python train.py --n_layer=20 --n_kv_head=4 --norm_place="pre" --attn_scale=0.125 --init_std_o=0.0 --init_std_down=0.0 --optimizer="adamw" --lr=0.0026 --beta1=0.95 --train_tokens=1370000000 --steps=5227
MLP neurons of a small language model. Each row is named by its layer, matrix (up: input weights; down: output weights) and neuron, and shows model dimensions 0-63. Each number is 50 + 10 x the weight over its row's rms, rounded and kept within 0 to 99.
Before each neuron's rows, "fires in" lists the words (lower case) most often at its 100 highest values on Wikipedia text that the model never trained on; "fires after" lists the tokens most often just before its 100 highest values on Wikipedia text that the model never trained on.

fires in: "as", "a", "on", "it", "in", "for"
fires after: ".", "s."
L3.up1127:55 38 52 50 43 48 58 37 50 76 49 46 47 56 81 49 48 40 50 60 65 47 56 60 51 50 57 59 50 49 57 46 65 36 42 54 30 73 49 41 57 70 39 54 44 61 44 41 49 43 40 58 60 70 38 53 60 47 61 59 36 61 61 53
L3.down1127:33 47 53 49 55 55 48 63 35 45 54 44 39 55 47 66 40 61 54 56 45 39 42 45 53 28 57 45 61 60 50 55 59 52 52 61 69 36 46 57 30 52 61 59 52 58 60 49 45 53 52 57 46 25 62 59 49 45 57 53 68 59 39 63

fires in: "the", "his", "s", "its"
fires after: "\n", ".", " and", "es."
L9.up1093:56 56 63 59 43 46 45 52 51 60 54 50 52 63 31 65 47 48 42 57 50 48 65 47 46 50 39 77 61 42 50 48 66 63 38 54 42 57 46 28 39 47 47 68 53 60 45 65 40 46 48 49 35 64 39 53 38 69 54 66 51 55 64 54
L9.down1093:60 48 49 55 50 56 52 58 67 61 55 43 41 48 54 51 39 39 44 29 41 29 50 45 45 50 58 50 51 61 44 58 44 48 37 37 55 55 50 60 32 66 33 54 36 45 46 64 54 52 49 51 39 35 60 50 24 40 51 66 45 34 45 44

fires in: "the", "this", "that", "2013"
fires after: " of", " in", "In", " In", " from"
L10.up1182:56 46 44 60 46 46 28 60 54 52 33 59 29 35 28 53 62 28 49 50 64 54 42 49 52 53 57 58 72 54 35 48 54 55 51 73 55 82 61 57 43 47 56 56 58 63 48 55 47 47 38 51 55 53 59 47 44 37 41 64 45 49 47 34
L10.down1182:48 43 34 42 43 45 56 38 54 64 34 62 41 38 51 65 45 54 51 51 59 57 50 68 63 30 56 38 55 46 58 36 60 57 46 32 35 50 42 52 57 59 59 60 47 46 52 42 40 43 62 62 55 43 66 53 67 44 54 59 31 46 55 61

fires in: "the", "of", "tournament", "a"
fires after: " in", " for", " of", " T", " t", " at"
L14.up137:50 53 48 50 45 42 55 60 45 47 50 43 28 28 55 35 55 56 53 57 60 50 62 39 51 29 67 47 55 56 49 46 69 48 48 46 51 67 65 43 50 50 53 36 42 33 49 55 60 54 45 58 65 49 27 70 55 59 57 51 57 56 56 41
L14.down137:46 54 36 40 44 62 59 58 38 18 56 55 67 42 57 54 63 50 45 54 49 26 36 47 46 47 48 64 53 50 47 48 72 59 43 30 42 59 45 36 35 35 60 58 57 50 60 58 59 41 56 48 60 61 45 64 46 51 25 67 53 58 44 46

fires in: "the", "of"
fires after: " of"
L9.up553:60 48 57 48 36 60 53 58 57 59 42 57 54 52 31 25 59 44 45 64 63 54 63 49 50 38 59 44 62 60 36 50 53 41 37 64 49 63 50 29 37 54 39 59 57 47 46 59 44 54 43 66 49 47 53 55 42 59 40 33 43 52 49 20
L9.down553:52 36 50 38 50 72 60 47 37 54 45 64 55 36 43 52 69 53 60 53 58 52 49 38 55 31 46 47 62 67 40 51 59 69 56 62 49 58 47 62 48 45 48 56 54 55 55 60 40 56 63 37 57 39 51 61 38 31 49 49 50 51 32 56

fires in: "in", "according", "men", "born"
fires after: "\n", "cc", "M", ".", "B", "-"
L14.up162:47 56 34 54 61 40 43 65 36 52 45 58 53 59 41 38 43 52 39 46 48 46 61 53 21 48 40 46 48 58 45 51 61 59 44 46 54 55 74 44 53 36 45 61 48 52 41 53 43 33 62 66 54 47 32 48 59 46 54 51 39 58 38 51
L14.down162:38 24 51 35 65 57 48 36 63 52 61 49 59 51 47 60 61 36 28 62 46 29 50 49 64 56 43 60 42 56 42 42 58 46 58 61 67 46 53 62 47 56 36 48 57 52 60 37 43 64 47 48 36 55 43 47 65 58 31 61 59 32 60 48

fires in: "the", "while", "after", "when", "there", "had"
fires after: ".", " Wh", "th", " W", " who"
L9.up24:62 45 36 36 40 51 33 50 49 56 40 44 63 47 55 48 59 48 33 62 45 59 46 48 43 52 51 58 51 61 63 57 46 30 39 51 50 57 70 50 54 60 58 46 47 54 52 62 44 34 54 56 49 62 47 58 57 64 49 65 54 52 49 59
L9.down24:40 47 49 52 32 35 57 49 45 39 43 61 56 58 55 67 39 55 43 55 51 52 35 43 36 66 51 37 52 54 62 67 34 48 61 57 71 42 42 63 61 44 46 53 47 43 56 55 54 54 66 45 49 34 37 57 45 38 51 45 64 57 45 48

fires in: "in", "on", "opened"
fires after: "ed", " open", "lished", "cted"
L7.up917:45 55 40 48 51 60 36 45 36 45 59 48 49 41 43 43 49 48 44 45 44 51 44 54 61 22 52 56 43 50 64 37 54 54 68 52 41 59 54 41 56 42 58 58 61 59 46 73 64 53 37 43 51 52 41 50 70 63 43 50 52 39 56 55
L7.down917:71 37 53 32 49 50 57 77 52 41 41 58 50 35 68 56 64 64 46 41 56 44 53 55 62 53 53 59 45 35 41 53 48 39 44 82 55 43 63 53 56 34 49 53 55 62 43 51 51 48 62 49 44 36 60 55 41 40 57 46 54 45 53 53

fires in: "2002", "2005", "2004", "2001", "2003", "2022"
fires after: "|", "-", " (", " in", " m", " M"
L14.up129:56 35 54 70 48 63 45 59 52 22 40 70 62 63 47 27 57 52 51 39 66 69 47 46 46 42 56 51 38 41 50 53 47 54 47 57 44 47 44 61 30 48 31 59 50 52 53 44 53 52 42 45 48 46 59 62 60 49 45 72 43 46 54 49
L14.down129:46 50 47 35 58 41 52 55 55 35 66 67 49 37 61 56 34 51 44 46 53 60 57 36 59 56 68 41 34 57 39 72 49 52 39 56 53 43 50 55 40 51 50 41 32 45 60 55 53 51 49 60 41 39 69 43 46 56 52 59 48 48 65 51

fires in: "a", "an"
fires after: " as", " is", " was"
L3.up409:54 64 37 45 41 68 43 67 45 39 52 40 62 54 47 49 52 57 47 48 30 59 57 50 60 46 48 57 39 56 42 33 49 65 52 46 46 43 44 31 44 59 27 55 62 45 49 46 56 36 43 50 37 39 38 64 52 62 45 52 59 66 68 33
L3.down409:39 46 45 53 58 58 49 55 43 40 46 25 40 55 43 55 53 37 42 57 51 54 36 55 49 38 61 44 51 41 47 61 47 39 55 40 54 56 61 39 69 49 59 40 72 56 59 40 47 43 48 42 65 63 62 50 63 59 37 35 48 40 62 65

fires in: "and", "but"
fires after: ",", "s,", "e,", "y,"
L9.up733:48 59 46 71 63 70 39 49 60 57 52 53 49 58 31 70 47 54 45 51 33 53 47 59 57 51 45 54 69 46 35 42 35 64 56 98 58 47 55 47 47 47 41 64 54 69 45 61 36 51 50 54 47 56 38 57 80 75 60 57 54 36 61 55
L9.down733:56 44 26 45 49 67 41 67 69 50 55 53 58 39 61 42 19 39 37 52 47 68 39 43 64 45 43 55 47 44 46 45 55 45 58 53 43 37 41 67 55 39 37 40 28 50 83 48 61 40 59 67 54 44 26 64 55 37 52 51 60 41 56 55

fires in: "it", "they", "its", "he", "she"
fires after: ".", "s.", "es.", ","
L11.up1244:60 55 58 51 61 48 43 55 48 44 44 28 57 36 40 67 59 51 49 56 43 30 48 46 55 44 47 55 58 43 45 54 46 36 68 50 71 56 47 45 51 52 54 52 45 56 50 55 52 42 24 66 34 71 48 59 44 55 72 55 54 39 45 49
L11.down1244:45 41 59 59 52 64 47 41 47 56 57 41 54 40 47 54 42 55 76 49 49 31 32 31 72 53 57 62 59 47 52 45 36 40 55 54 54 24 51 43 37 49 56 57 48 52 56 56 44 44 52 48 66 51 69 52 34 57 56 55 60 52 41 62

fires in: "the", "own"
fires after: " in", " of", " for", "ed", " on", " from"
L10.up195:46 50 42 46 32 46 60 47 54 57 51 49 52 45 32 52 55 50 41 60 52 52 41 55 42 64 66 55 50 54 56 53 26 42 44 51 45 49 46 55 43 56 54 52 46 51 42 53 58 38 63 50 60 51 41 37 43 54 57 62 56 40 72 54
L10.down195:45 45 64 47 47 40 67 54 37 49 61 50 52 41 57 40 35 61 54 59 46 76 42 42 46 51 55 55 63 57 50 39 58 68 45 54 36 37 59 71 42 46 50 52 42 52 53 58 74 56 61 37 52 50 35 54 61 40 35 50 44 50 54 48

fires in: "the", "bronze", "best"
fires after: " in", " In", " of", "ron", "in", "-"
L9.up1279:46 66 45 40 53 49 58 48 57 54 50 55 48 45 52 42 59 57 44 59 70 65 48 48 42 39 50 68 61 52 43 52 43 40 59 77 32 48 32 34 43 31 69 60 51 50 34 72 55 46 37 46 44 63 30 62 33 56 32 77 53 43 50 44
L9.down1279:59 42 55 70 38 47 43 43 75 48 69 46 49 52 36 49 44 63 50 57 59 64 51 39 58 50 51 44 62 55 46 52 47 56 47 55 46 57 37 43 52 71 56 57 65 63 53 63 60 39 38 50 54 31 56 40 43 59 51 44 47 46 48 43

fires in: "a"
fires after: " in", " of", " to", " as", " on", " by"
L10.up755:47 61 33 42 51 59 59 55 26 67 27 50 48 53 65 44 52 57 44 68 58 54 74 77 49 35 41 51 55 57 40 32 63 55 56 61 50 45 38 57 43 53 66 48 52 45 46 40 57 47 38 43 42 48 73 71 56 52 47 58 36 43 59 51
L10.down755:35 56 47 61 58 39 44 34 30 51 49 53 47 35 46 42 38 64 68 52 43 40 57 43 66 54 54 48 47 54 55 41 49 54 44 52 61 23 32 54 34 71 56 35 52 39 48 59 49 40 35 51 47 57 55 52 57 34 58 65 49 59 40 55

fires in: "tour", "100", "x", "00", "90"
fires after: " |", " T", " t", " (", ":"
L11.up165:54 62 40 53 34 53 50 66 68 52 54 60 53 52 64 49 44 55 33 55 69 60 72 46 47 54 63 51 47 47 43 27 57 45 53 51 67 73 51 37 47 52 59 49 53 57 66 66 50 45 39 49 27 44 37 55 39 73 41 50 47 53 59 36
L11.down165:54 53 46 53 30 51 42 64 44 60 49 37 52 59 62 63 50 58 68 46 66 44 42 22 37 63 62 21 35 52 49 33 56 48 64 56 48 58 57 51 49 55 49 43 42 35 64 37 55 50 44 48 51 49 44 56 52 65 65 46 34 52 45 56

fires in: "his", "the", "st", "their", "its", "at"
fires after: " at", " in", " of", " to", " from", " with"
L9.up275:66 55 44 40 55 68 57 36 45 48 59 71 39 51 40 39 75 39 57 49 69 60 45 46 47 41 56 73 54 55 64 36 47 54 41 47 55 60 62 43 50 57 49 47 50 44 43 44 45 39 28 43 42 56 34 44 78 63 47 46 36 42 44 56
L9.down275:67 46 55 51 60 46 48 37 65 49 42 66 57 49 47 51 53 35 67 62 47 41 39 42 36 58 54 61 45 36 56 41 50 44 34 31 43 57 51 43 42 54 48 53 32 48 72 53 50 48 31 42 50 56 48 51 62 52 42 59 67 49 44 36

fires in: "to", "for", "horváth", "old", "more", "minor"
fires after: " due", " H", "F", " O", " min"
L3.up39:54 56 36 49 47 52 43 47 51 39 42 67 69 47 44 37 46 52 43 69 71 52 38 59 42 58 66 43 49 64 50 46 56 49 60 63 59 39 41 45 43 49 45 45 48 49 37 49 42 54 42 49 45 44 56 45 53 35 60 45 35 59 51 42
L3.down39:44 63 44 65 55 45 64 51 52 50 48 59 46 42 49 59 51 50 46 29 67 40 43 58 49 46 24 45 58 57 52 69 62 43 50 42 53 50 58 65 60 45 52 52 41 56 49 51 53 46 61 47 59 65 43 31 52 37 44 63 44 54 34 57

fires in: "the", "his", "its", "their"
fires after: " of", "ed", "ing", " to", " began", " until"
L7.up971:52 51 48 67 53 55 40 38 43 55 48 55 57 47 51 56 49 42 36 71 47 56 47 46 52 52 56 45 56 56 63 50 61 39 42 57 57 69 49 51 62 72 44 67 53 62 55 38 66 39 46 48 54 46 30 67 58 53 64 55 34 41 50 44
L7.down971:45 52 41 54 51 59 43 57 44 53 58 41 45 59 56 50 59 58 38 40 50 56 55 45 54 45 48 69 53 37 46 66 37 54 45 64 40 45 53 47 35 37 69 48 46 61 44 45 44 67 34 25 61 50 40 32 39 44 56 60 37 48 43 33

fires in: "first", "the", "leading", "leader", "former", "small"
fires after: " the", " of", " The", " by", " a", " American"
L10.up298:47 61 52 53 64 38 50 44 53 66 44 73 63 48 38 55 78 60 44 40 40 42 46 39 48 66 66 50 55 74 60 41 54 53 60 47 50 51 61 38 36 67 64 50 43 48 49 49 60 36 48 47 48 72 35 63 48 63 64 59 41 40 72 53
L10.down298:34 56 60 57 44 63 55 51 54 49 55 41 46 38 60 51 46 52 52 44 38 50 53 34 60 64 50 24 46 43 46 33 38 55 52 42 52 50 44 49 51 57 35 52 56 42 51 58 35 57 48 30 58 47 44 53 62 48 60 68 51 47 40 44

fires in: "a", "an", "as"
fires after: " as", " was", " is", "s"
L9.up495:57 54 39 55 40 47 60 55 35 49 50 41 43 61 49 61 52 39 37 48 55 61 45 58 45 71 60 51 49 41 54 41 46 40 59 66 45 50 43 43 30 59 54 48 54 50 37 62 54 38 47 48 58 59 43 60 56 48 37 44 35 63 56 44
L9.down495:51 39 36 30 72 45 45 58 76 28 49 58 55 49 54 63 59 53 60 81 42 50 41 49 43 67 52 55 37 59 52 39 51 60 38 36 59 45 46 46 39 51 62 53 57 55 49 58 54 29 57 63 56 36 57 29 49 45 59 39 52 50 31 38

fires in: "he", "she"
fires after: ".", "s.", "\n", "es.", "y.", "a."
L3.up226:65 43 51 65 56 71 59 28 47 34 36 37 53 50 66 57 65 57 38 73 44 48 50 56 47 37 44 77 64 56 52 52 61 52 46 71 48 50 46 43 48 49 56 66 50 49 48 55 57 57 35 53 43 60 60 50 79 37 44 43 50 56 48 51
L3.down226:63 58 58 63 58 49 32 57 29 46 43 35 58 49 61 48 56 42 47 62 60 53 41 38 71 31 44 56 49 44 36 58 36 54 66 45 36 44 49 51 66 51 54 42 48 55 62 48 52 48 54 55 47 36 54 36 39 37 51 43 62 41 49 56

fires in: "the"
fires after: " in", " from", " to", " during", " In"
L10.up237:47 50 50 45 46 55 42 60 45 60 49 72 39 37 28 40 59 41 49 47 53 58 49 53 47 42 55 62 72 62 64 57 40 53 52 63 61 63 49 57 46 51 45 62 69 64 38 59 50 51 42 45 42 51 59 62 60 49 50 49 43 53 52 36
L10.down237:34 28 57 64 44 48 57 48 55 54 41 34 40 34 52 49 51 53 44 43 50 48 41 42 62 38 68 48 52 49 51 59 44 60 35 53 42 46 33 64 39 66 70 44 45 55 54 52 34 57 60 41 59 56 48 47 50 42 58 43 43 55 40 48

fires in: "in", "during", "new", "through"
fires after: ".", " D", " (N", "\n", "D", " Th"
L3.up753:62 48 60 52 46 50 51 55 44 59 26 52 48 52 56 32 62 49 39 53 67 43 62 40 39 60 62 58 59 67 47 35 51 55 50 56 41 66 48 36 53 47 55 48 40 39 46 66 37 48 51 49 44 53 59 57 67 63 46 53 56 40 44 37
L3.down753:47 38 41 51 59 38 56 58 54 46 65 57 51 54 51 55 40 51 47 55 34 53 56 44 61 49 48 42 43 36 46 34 66 45 49 56 55 36 41 50 43 39 51 55 54 49 42 56 53 65 44 41 56 50 30 54 66 64 18 74 48 53 44 59

fires in: "film", "video", "it", "song", "series", "episode"
fires after: " the", "The", "ide", " The", " v"
L9.up690:59 57 48 44 58 38 47 43 26 42 45 52 54 49 53 51 56 50 56 62 51 36 47 55 61 48 50 44 73 48 63 48 51 37 66 49 46 47 41 27 33 52 56 54 69 55 51 50 71 48 43 70 47 54 63 50 50 52 50 68 75 48 47 53
L9.down690:61 44 55 68 33 51 53 43 51 43 35 55 47 64 58 62 61 70 64 56 48 55 43 34 68 42 40 41 60 43 42 51 48 37 47 51 43 48 50 56 50 51 56 45 47 55 48 52 41 43 59 33 62 52 70 49 49 69 51 40 57 55 57 40

fires in: "the"
fires after: " on", " to", " at", " from", ";", " along"
L11.up999:41 39 45 63 64 52 44 46 46 55 40 28 76 67 48 46 50 54 46 53 69 59 55 50 57 40 33 54 41 52 64 52 48 42 43 46 52 45 48 64 45 65 53 54 58 87 62 50 56 46 56 42 45 52 64 49 40 57 38 54 49 53 49 49
L11.down999:42 43 45 54 64 48 52 47 47 50 68 38 46 58 53 47 44 49 54 57 55 33 52 52 28 41 61 47 42 47 43 43 47 43 49 45 62 47 49 58 49 60 52 47 52 50 52 42 58 44 67 34 39 52 56 53 56 32 44 54 40 48 62 72

fires in: "to"
fires after: "ed", " due", "ording", "ing"
L3.up309:53 71 46 41 43 60 42 62 32 45 38 60 40 46 43 44 34 53 36 41 50 37 64 38 59 45 47 47 38 53 40 37 53 56 50 68 42 43 53 58 54 54 67 47 66 71 48 54 52 52 47 55 48 67 47 47 58 44 49 45 63 57 41 51
L3.down309:55 24 32 29 40 61 47 60 82 57 49 50 41 39 46 53 53 60 60 52 53 58 51 58 56 42 45 48 52 49 53 59 56 46 44 36 54 45 42 53 62 67 39 55 39 32 49 35 61 45 40 45 47 37 44 54 47 40 42 52 48 32 67 49

fires in: "history", "massachusetts", "arts", "it", "utah", "either"
fires after: " I", "I", "et", "H", " U", " e"
L3.up312:46 69 36 53 55 67 48 40 45 51 51 67 59 35 47 50 61 25 50 69 65 50 47 55 43 43 60 65 52 54 48 51 47 51 55 61 41 51 42 65 45 44 44 59 46 61 58 57 40 45 28 65 35 58 53 52 47 68 67 66 53 41 61 44
L3.down312:73 53 44 39 41 48 52 37 51 50 47 41 44 52 56 44 43 55 44 57 56 41 67 36 61 50 42 53 69 35 56 57 51 35 48 34 57 39 50 44 53 52 63 57 48 46 55 61 55 38 50 48 66 53 49 55 41 45 41 46 47 44 38 54

fires in: "the"
fires after: ".", " as", "s.", " and", ","
L11.up1235:47 36 49 54 50 49 50 49 51 52 41 54 67 64 47 57 52 61 41 66 69 51 48 42 47 37 67 43 53 41 61 59 34 53 47 46 40 51 28 32 36 49 58 49 41 67 51 55 65 34 77 47 56 59 69 56 63 47 60 55 38 55 74 54
L11.down1235:51 33 41 56 61 49 33 46 28 53 51 49 29 63 52 49 48 52 44 35 56 56 54 66 34 57 37 50 56 40 58 55 60 51 57 40 48 35 50 63 58 38 44 51 56 52 50 64 55 29 50 50 39 57 57 39 47 45 61 65 45 51 42 52

fires in: "a", "the", "an", "available", "his", "idaho"
fires after: " is", " was", " are", "d", " re", " of"
L10.up344:52 52 47 50 58 77 46 54 44 56 47 29 51 66 58 61 51 37 39 46 53 47 41 51 57 42 46 62 49 53 55 49 44 66 26 42 46 70 42 54 50 55 37 55 58 32 46 54 44 40 40 48 60 56 31 50 46 59 58 58 39 71 57 45
L10.down344:56 49 60 43 50 32 51 46 64 58 49 41 43 60 68 51 53 64 50 50 59 58 58 48 55 54 39 44 39 50 58 53 49 53 57 58 72 57 42 21 64 47 36 64 42 55 42 45 58 57 49 56 59 54 58 49 54 61 43 64 64 63 74 45

fires in: "a", "his", "an", "the"
fires after: " in", " at", " to", " from", "ing", " of"
L9.up282:57 52 39 51 43 48 51 58 33 63 52 41 55 64 58 62 34 59 48 61 54 52 62 50 46 49 59 57 53 64 76 51 48 42 26 50 55 53 76 67 34 69 55 49 59 47 38 43 56 52 49 51 44 44 57 66 66 55 54 53 56 45 57 50
L9.down282:37 45 61 38 52 33 49 52 53 54 57 43 41 55 40 39 56 62 43 54 50 43 48 30 42 46 46 33 51 55 55 32 49 56 23 53 55 38 34 36 47 50 42 53 52 61 66 49 42 50 49 31 61 46 38 53 58 32 60 58 54 40 36 41

fires in: "band", "brand", "project", "bands", "shows", "show"
fires after: " the", " pro", "r", " The", "o"
L7.up1047:44 34 50 50 56 52 31 60 50 40 44 75 48 59 35 43 63 48 48 46 24 44 45 49 43 52 42 47 49 57 42 51 46 42 39 57 66 54 33 45 49 65 43 51 47 77 36 39 66 48 29 43 60 62 53 49 52 75 66 68 63 63 51 46
L7.down1047:42 25 69 46 38 57 39 32 56 58 51 49 48 54 54 66 54 48 48 51 65 51 51 33 70 48 60 37 37 46 48 35 65 45 39 56 39 59 31 52 47 52 58 46 51 53 53 61 53 59 51 36 48 43 39 40 42 42 49 49 54 47 48 55

fires in: "a", "and"
fires after: " as", " was", " and", ",", " Joh"
L10.up218:57 51 53 55 46 49 59 50 36 55 46 45 45 61 55 46 68 57 45 43 47 53 41 44 36 55 43 47 45 51 61 42 47 64 65 54 59 61 59 57 49 66 68 57 65 60 37 42 43 27 53 55 39 60 50 52 39 65 40 55 57 71 52 52
L10.down218:37 48 45 54 34 52 50 44 43 34 37 45 37 30 49 57 53 54 52 38 49 47 44 63 48 53 57 54 60 52 60 43 48 64 44 41 63 63 60 44 48 58 73 49 37 60 49 46 53 64 44 47 51 56 53 66 63 42 46 46 61 52 46 48

fires in: "the", "his", "of"
fires after: " during", "uring", " in", " of", "out", " end"
L9.up291:58 52 27 75 46 45 31 48 37 52 42 69 41 53 40 55 47 20 45 60 44 50 51 56 46 42 65 62 48 57 56 44 51 68 48 49 45 65 52 47 47 63 36 66 58 38 41 66 48 42 65 52 49 47 40 49 52 49 49 46 47 43 36 33
L9.down291:32 44 37 38 67 43 53 48 37 43 43 51 43 53 62 61 57 47 59 58 66 64 49 59 73 42 48 43 68 52 41 37 38 45 59 47 53 50 53 55 38 50 63 52 29 56 34 60 42 42 62 41 48 50 54 55 59 29 41 51 36 39 46 53

fires in: "in", "at", "on", "shortly", "that"
fires after: "\n", ".", "ort", " and", "s.", " later"
L10.up222:58 53 46 48 43 39 54 52 56 52 33 64 60 59 49 40 69 49 35 49 40 41 58 56 27 41 49 65 62 65 48 26 58 60 51 53 61 52 51 42 32 48 53 52 60 54 51 65 44 39 59 59 47 63 28 61 79 69 45 65 43 58 44 43
L10.down222:43 38 36 25 45 66 34 51 56 45 31 51 56 45 45 54 53 52 57 51 58 50 39 48 60 52 41 48 50 58 42 48 48 43 43 37 50 49 36 57 43 55 59 40 55 68 44 57 50 43 48 35 41 41 37 70 39 50 28 49 56 51 50 65

fires in: "to", "despite", "opposition", "opposite", "following"
fires after: "b", "pp", "p", "ording", "se", "ject"
L3.up1214:53 73 37 55 47 45 47 53 46 46 61 43 51 40 58 53 42 42 43 68 56 44 35 57 39 51 52 50 40 53 52 41 53 62 69 62 46 61 35 41 72 54 58 68 56 60 51 59 54 48 48 53 51 51 40 53 42 46 47 54 66 47 45 42
L3.down1214:25 48 46 60 45 36 44 48 54 41 51 39 57 52 56 59 35 45 43 43 48 44 38 48 53 54 60 41 49 56 54 62 52 40 44 46 57 54 59 56 57 48 31 54 47 60 49 59 52 62 42 61 64 51 50 36 61 37 51 60 62 37 62 54

fires in: "with", "after", "of", "despite", "to"
fires after: "\n", " W", "p", "ed", ".", "ollow"
L11.up1001:52 57 43 50 45 54 40 72 37 51 34 56 67 30 41 41 52 18 38 54 58 52 59 51 52 56 38 58 45 52 61 48 51 43 55 53 36 52 36 61 46 43 51 55 48 73 55 64 49 36 55 80 67 53 52 52 69 56 65 44 47 46 36 54
L11.down1001:33 49 64 44 30 47 58 51 44 36 44 57 61 43 66 51 40 62 49 48 61 49 60 57 38 45 53 41 62 58 39 46 68 51 56 62 39 37 48 52 60 52 41 31 39 41 51 57 67 47 62 47 51 40 37 48 46 37 49 57 46 53 61 75

fires in: "tv", "television", "radio", "title", "digital"
fires after: " T", "T", " r"
L3.up913:54 69 40 49 59 59 36 56 35 53 60 65 50 48 60 35 60 56 32 38 56 42 42 48 54 38 47 51 53 48 44 43 52 70 48 64 37 62 57 56 43 46 43 50 48 47 48 64 57 39 56 43 43 47 44 66 67 55 57 45 51 63 51 30
L3.down913:52 42 50 47 47 46 57 46 37 50 55 51 44 63 46 58 51 60 48 56 58 50 54 51 55 58 49 52 50 33 51 60 44 63 50 53 41 62 47 67 32 48 56 45 41 54 44 41 54 45 47 35 55 61 54 48 39 71 43 61 58 55 51 72

fires in: "and", "having", "with"
fires after: ",", " h", "s,", "ation,", "e,"
L3.up551:56 46 43 43 50 66 51 60 49 54 41 47 40 50 58 44 43 48 51 67 58 49 51 73 44 43 68 60 63 50 49 32 67 56 43 67 50 68 44 33 53 51 57 56 47 60 52 52 57 63 51 46 43 48 32 56 60 69 49 50 52 58 62 56
L3.down551:61 56 54 59 42 61 42 62 55 30 45 47 47 58 65 47 47 55 44 58 46 48 36 40 59 37 45 46 51 48 53 62 54 58 69 45 63 43 58 74 59 44 65 51 45 35 53 69 50 36 63 47 44 47 37 47 40 50 62 53 63 51 59 68

fires in: "to", "retirement", "defeated", "steady", "rebounds"
fires after: " due", "se", "ording", " ret", "b", "e"
L3.up120:59 64 29 52 50 54 46 47 48 49 42 51 47 43 41 40 47 55 45 65 57 45 37 69 49 66 42 47 30 51 58 64 57 54 51 71 31 47 51 53 35 36 56 62 47 66 55 44 38 53 35 65 45 52 65 58 36 46 67 57 51 52 49 44
L3.down120:52 60 49 62 60 38 57 60 55 36 52 49 52 69 44 64 55 42 53 32 25 52 43 50 46 53 47 45 53 48 41 53 49 36 61 23 50 49 62 43 50 41 51 58 45 38 46 35 40 59 65 38 55 25 62 58 56 33 63 56 73 57 65 55